Weights of a small transformer language model.
Architecture: LayerNorm before each block, learned positions, biases, tied embeddings.
Training: a variant of Muon for these matrices, 316M tokens, 10019 steps.
MLP neurons of a small language model. Each row is named by its layer, matrix (up: input weights; down: output weights) and neuron, and shows model dimensions 0-95. Each number is 128 + 24 x the weight over its row's rms, rounded and kept within 0 to 255.
After each neuron's rows, "fires after" lists the tokens most often just before its 100 highest values on Wikipedia text that the model never trained on.

L5.up85 [103  75 157 140 123 136 183 106 160 129 105  89 123 116 107 132 158  69 153  99  81 111 109 133 104 118 143 114 131  84 135 136 131  78 147 199 125 139 149 145 133 128 170 145 122 147 152 137 160 127 148 134 129 104 106 167 134 133 102 152 104 140 158 126 122 172 116  92 129  78  95 143 120  97 121 116 161  83 182 154 159  87 102 129 119 125 154 105 156 136 141 147 113  76 105 145]
L5.down85 [123  90 126 149 123 141 126 123 130 119 135 110 112 107 116 132 100 126 138 139 154 137 104 175 136 129 147 120  98 129 127 128 135 107 139 148  90 136 100  73 145  64 168 171 101 137 111 130 119 108  97 118 194 125  86 149 139 121 142 126 111 128  78 108  81 150 123  46 130 135 142 124 143 125 153 158 172 117 143 156 132 129 123 148 127 126 125 153 125 142 135 149 137 132 166 129]
fires after: "'", " contain", " You", " require", "hi"

L3.up440 [133 107 112 134 149 145 106 118  55 102  97 123 131 173 138  97 126 106 172 159 117 133 115 109 141 169 143 118 169 144 194 112 127 123  95 137 116 154 108  75 191 130 159 120 102 124 102 164 144 121 117 130 157 145 152 164 164 126 108 120 127 129 117 165 130 133  56 123 142 122 122 152 133 123 112 116 140 158 140 138 109 166 117 116 134 142 138  97 130 144 131 184 141 129 132 128]
L3.down440 [150  99 121 125 135 121 133 101 132 149  83 144 105 170 112 109 115 146 162 143 119 112 113 110 157 155 126 100 143 118 147 170  98 116 120  90 112 138 132  96  72 112  84 165 120 121 142 121 128 119 152 125 126 122  82 111 127 118 140 140 139 166 119  90 125 140 110 128 139 106 133 102 119 130 175 153 136 140 129 149 149  92 117 128  94 155 150  82 137 102 129  89 142 132 117 152]
fires after: " ", " |", " was", " 2"

L9.up889 [122 111 123  73 133 111  90 119 102 132 165 163 147 112 126  95 171 125 128 113 156 141 138 132 159 128  73 113 119 142 124 107 129 132 171 107 114 110  67 119 119 151 127  97 106 127 149 133 125 135 113 154 150 112 160 108 115 205 100 143 151  95 123 114 180 111 124 132 133 144 127 125 112 120 176 109 137  98 130 169 144  98 141 161 107 123 111  99 116 109 131 137 106 143 163 113]
L9.down889 [136 108 116 113  92 125 160 127 151 154  82 108 120 138 154 118 126 115 110 105 170 135 131 109 143 159 125 127 111 124 147 164 159  96 119 137  93 126 161 129 131 145 124 168 139 120 121  78 123 135 112 149 163 100 112  93 109 108  98 145 125 149 129 119  81 113 140 137  75 110 143 171 181 130 136 144 116 180 113 117 118 134  99 120 125 101 173 115 138 140 111 156 174 116 104 120]
fires after: " re", " ", " Re", " B", "s", " h"

L5.up847 [163 108  90 101 101 118 137  55 119 130  93 111 166 130 135  83 104 136 105 157  75 131 168 119 135 146 122 130 110 121 157 117 139 143 137 164 117 108  90 122 138 136 128 100 110 103 118 121 139 142 155 126  99 139 106 131  91 126 131 107 100 111 102 132 104 141  85 144 147 130 140 110  98  86 123 129 128 103  84 144 133 128 153 136 112 101 160 192 126 146 151 151 118 130 142 120]
L5.down847 [144 122 116 100 125 145 114 155  96  70 144 137  99 140  95 108 165 111 155  99 144 137 109  94 148 136 122 142  86 107 107 181 146 121 116 123 105 114 118 156 109 158  96 116 109 118  79 152 131 106  81 166 107 148 147 109 119 132 154 128  98 151 131  94  78 142 139  89 145  99 155 155 135 137 161 114 126 135  69  98 104 127 124 128 102 135 110 128 166 126 163 122 116 140 135 121]
fires after: " in", " In", "s", "il", "al", "c"

L9.up66 [143 152 144 106 134 105 162 150 132  92  80 139 143 151 138 119  92 122 152 135 145 149 130 126 128 161 143  93 142 118 115 171 141 150 138 123  86 127 163 132 102 116 118 107  47 132 119 110  97 140  83 185 116  95 132 116 133 102 111 191  94 188 143 125 112 100 100 111 149 170 141  74 104 113 113 137 128  94 113 127 144  90 134 139 139 163 114 130 128 146 111 148  89 125 131 138]
L9.down66 [160 166 141 106 126  91 170 120 100 175 149 128 122 108 107 100 109 142 105  82 151 131 153 109 125 139 119  72 109 100 114 141 108  92 146 109 177 128 114 126 164 121 127 157 141 123 149 160  98 155 107  83  84 135 111 121 121 106 137 120 135 145 131 122 150 142 126 128 105 116 119 160 124 111 157 136 161 105 137 137 107 138 159 137 151 106 105 123 145 139 141 106 118  83 126 121]
fires after: " ", " an", " a", "-", "r"

L5.up76 [128 123 153 142  94 155 119 114 176 122  72 115 133  87 167 122  81 123 141  96 122 134 147 109 141 110 163 130 123 100 150 124 174 136 140 135  93 103 130 128 170 163 114 137  90 172 122 139 154 149 113 112 138 139 157 108 141 151 130 101 143 144 114 157 117 107  94  99 180  94  86 151 102 114 162 137 125  98 153 163 164 121 149 104 162 144 147 131 117 110 133 148 110 103 129 116]
L5.down76 [ 72 100 145 145 120 135 129  91 137  95 129 162 134  67 104 161 119 116 149 122 133 116  95 152 117 142  89 108 165 131 118 102 131 129  82 145 118 144 122 114 155 172 107 109 142 161  73 104 161 131 117  75 130  93  96 121 140 123 124 156 141  79  97 150  81 163 111  76 113 106 103 113  86 142 131 137 133 142 121 131 137 152 174 136 134 114 134 148 136 136 133 129 137 118 177 127]
fires after: " the", ",", "'", " The", "hi", "The"

L5.up658 [169 149 133 149 115  85 168 121 108 133 137 113 158 149 152 106  84 144 151 123 143 131 147 100 102 147 115 153 151 117 175 133 113  86 120 149 126 136 178 122 158 162 118 122  96  77 167 121 110 151 136 101 124 129 152  99 154 104 134 101 142 146 111 126 116 113 113 106 133 125 125 141 130 114  97 114 133 133  67 114 128 171  90  81 128 125 118 101 144 136 133 119 127 126 116 157]
L5.down658 [145 129 116  66 122 118 110 169 126 133 129 145 115 121 100 134  72 110 147 108 110 172 110  75 142 149 138 120  94 115 126 100 102 150 120 132 143 139 129 125 169 163 148 169 117 106 105 115 145 136 119 119 107 148 139  75 135  72 155 151  92 103 115  78 102 142 166  75 122 147 151 137 122 128 133  74 139 138 126 145  91 138 111 159 101 168 106 121 139 142 160 123 128 139 119  58]
fires after: " In", "d", " P", "mp", " in", " d"

L5.up288 [128 131 107 111 159 140 124 133 125  86 115 148 113  97 139 118 134 118 159 180 106 132 107 131 136 123 107 120 124  91 137 108 157  98 105 100 117 148  92 119 120  94  95 140 136 132 134 117 169 131 120  99 142 127  61 146 119 148 111 157 121 145 157 133 124 127  87 134 131 151 131 169 124  98 116  97 180 133 135 158 146 153 120 147 113 134 140 106 202 177 128 147 113 137 126 129]
L5.down288 [170  83 104 163  99  76 114 100 114 113 141 127 133 127 144 145 131  83 108 144 136 117 131 105 156 150 149 131 156 153  75 151  99 138 133 133 166 138 106  95 168 101 119 120 132 129 107 132 155 160  99 142 136 137 131 106 143 110 156 152 123 126 114 110  93 142 146 108  88 126 121 114  70 139 135 138  75 134 112 150 142 102 156  77  95 106 151 143 151 121 128 131 174 117 127 151]
fires after: " |", " ", " Total", " O", " A", "ut"

L8.up647 [150 132 103 120  86 140 122  93 121 102 113 116 113 120 128 142 120 101 130 144 108 114 128 107 101 109 142 144 128 104 105 129 126 177 140 138 136 139 136 128 151 120 136  93 113 100 150 131  98 146 128 103 181 139 145 111 168 141 168 119 127 125 139 133  87 150 137 148 134 121 104  90 114 183 133 107  91 140 118 135 102 135 114 139 150 139 141 134 145 138  82 123 126 140  93 107]
L8.down647 [119 160 109 110 106 154 138 119 102 132 105  74 143 145 127 155 156 110 132 174 136  70 159 125 103 168 155 119 129 151 129 131 121 109 104 144 122 146 143 111 159 113 116 151 115 110  89 153 135 118 141 166 103 134 141 113 134  85 109 104 126 117 123 127  85 120 113 179 141 142 179 164 168 115 128 141 194  99 122 159 143 156 153 146 131  74 115 141 133 155 116 142 156 115 129 142]
fires after: "s", "us", " can", " |", "n"

L4.up438 [115 112 101 156 143 145  95 155 122 100 118 100 143 120 130  89 115 141 141 156 144 159  65 101 118 115 149 111 143 142 183 130 151 121 113 130  99 131 129 175 110 104 124 126 146 139 128 116 137 127 118 131 139  94 131 106 160 114 119 122 139 159 145 123 104  98 100 123 132 125 139 153 148  96 103 123 131 118  88 119 138 107 123 111 136 130 115 115 128 100 103 193 102 172 115 112]
L4.down438 [177 136 122  85 132 122 134  88 138 136 118 104 146 170 111 151 156 110 132 152 133 106  98 122 119 113 132 137 141 127 141 101 133 128  93 119 127 132 137 116 136 140 132 159 144 115 148  97 119 142 100 146 134 116 169 118 105 137 145 125 149 143 140 144 121 157  75 133 155 176 146 143  87  94 115 145 134 135 163  88 126 142 147 123 152 138 120 107 123  72 130  90 150 117 143 181]
fires after: " |", " 1", " 0", " 2", " 7", " 9"

L2.up671 [135 114 130 149  90 130 139 137 136  96 162 136  99 148 129 138 125 117 122  76 131 128 134 138 145 115  98 145 141 118  86 154 130 112 169 115 135  73 157 166 101 166 144 115 175  89 150 126 103 154 158 128 118 123  78 120 129 114 126 122 147 141 121 132 117 113 115 115 123 120 169  90  63 142  85  91  72 100 140  69  87 121 141 180  97 156 135 134 106 133 152 160 123  98 129 142]
L2.down671 [142 112 122  91 129 113 138  87 120 148 164 110 150 136 124 147 162 107 122 135 139 149 116 144 137 168  69 132 144 127 153  85 143 144 142  85 161  99 150 162 129 143 113  65 137 144 108 124 140  81 132 186 185 121 142 108 108 167 123 138 137 115 136 126 127  83 132  62 115 111 117 134 119 124 143 108 114 146 122 114  91 145 105 111 145 116 114 104 151 115  89  80 143 133 126 153]
fires after: " S", "s", "S", " sign"

L9.up594 [113 119 157  97 130 102 131 162  95 104 155 180 123 114 123 162 104 188 136 128 137 113 156 145  82 136 117 117 156 130 117 149 170 180 113 144 134 134 118 148 146 129 145  96  97 137 158 110 108 107  90 113  68 105 155 120 139 133 145 131 124 165 116 125 140  96 132 167 131 201 104 146 122 129  75 124 117 105  73 122 120 117 123 136 120 132  76 130 140  87 140 120 110 129 106 147]
L9.down594 [136 112  99 133 107 141 113 157 124 133 112 138 135 132 190 119 127 131 135 100 124 163 146 139 142 128 115 154 140 106 162 151 128 139  84  96 147 152 154 155 156 123 110 186 169 130 118 130 147 132 129 137 137 119 115 136  83 154 138 153 157 106 113 136 132 135 161 177 147 100 135  94 126 117 125 147 161 101  89 165 114 151 136 110 137 115 140 114 120 130 150  97 124 116 128 101]
fires after: " the", " a", "p", " ", " an", "s"

L8.up488 [117 145  83 126  81 128 142  88 132 118 128 117 111 160 118 147  79 130 147 135 118 114 129 120 110 104  97 170 128 141  85 137 162 149 161 120 116 149 143 121 118 155 102 128 104 110 132 128 121 183 148  78 114 130 125 130 103 137 141 128 141 155 154 136 142 151 140 112 111 111 122  88 132 131  83 140 120 154 151 110  80 104 138 187 119 135 128 132 163 121 149 140 148 126 148 104]
L8.down488 [156 140 154 102 117 135 119  96  92  97 120 139  90 144 123 157 128 107 107 138 180 103 126 146 107  97  98 118 125 111 135 121  98 132 142 104 103 123 171 152 135 166 137 130 103 120 114 128 129 124 115 160 128 133 179  88 132 129 149 136 118 127  87 166 116 107 175 151 109  89 137  85 126 101 103 117 102 107 140 174 113 116 114 136 158 114 115 119 127 141 117 140 130 106 129  83]
fires after: "s", "us", "as", "S"

L3.up331 [110 160 124 142  98 171 111 126 175 145 135 141 127 141 119 113 121 124 108 109 140 156 149 137 136  92 120 160 152 122 127 170 120 122 120 127 107 132  89 118 122 109 155  93 146 150  91 111 102 127 131 115 103 113 137 146 140 149 106  69 137 158 147 130 143 118  81 144 150 122 119  78  70 138  60 112 103 140 121  81  68 103 126 138 146  96 132 174 123 132 125 168 130 114 135 102]
L3.down331 [159 110 138 138  88 139 137  80 128 134 138 116 120 103 121 133 117 118 128 130 144 130 105 113 131 149 114 130 100 108 125 125 125 129 119 150 138 120 120 142 120 136 188 148 134 140 113 137 108 110 107 155 165 178  97  99 130 142 116  99 146 127  96 144 140 114 158  96 159 135 104 126 171 104  90 136 134 131 168 129 120  95 162 190 154 139 148 154 164 159 123  98 132 124 101 135]
fires after: "S", "s", "op", "ci", "co", "port"

L4.up235 [144 144 142  87 139  89 146 150  91 104  93 127  94 116 191 120 159 165 150 166 110 122 129  94 167 101 154 128 127 118 192  94 158 101 134 138 120 121 124 122 135  58  96 143 106 156 165 112 127 130 149  85 126 129 142 159 152 106 141 135 137 107  93 136 108 126  76 115 105  96 120 131 107  83 148 139 143 114 134 163 133 133 104 113 101 146 123 124 119 133 100 135 121 145  99 151]
L4.down235 [134 136 111 151 139 134 107 115 155  78 169 125  93  97  85 119  69 122 125 140 118 137 139 152 125 139 103 147 125 139 137 161 142 124 132 103  98 169 126 152  98 121 143 153 108  84 125 146 123 119 133 140 145 127 179 110 107 149 174 134 161 123 123 119 139 142 141 140 109 133 119 150 106 155 133 107 162 139 131  71 125 158 104 134 118 105  94  96 170 117 156 136 119 139 147 137]
fires after: " in", " Cor", " In", "di", " high", "or"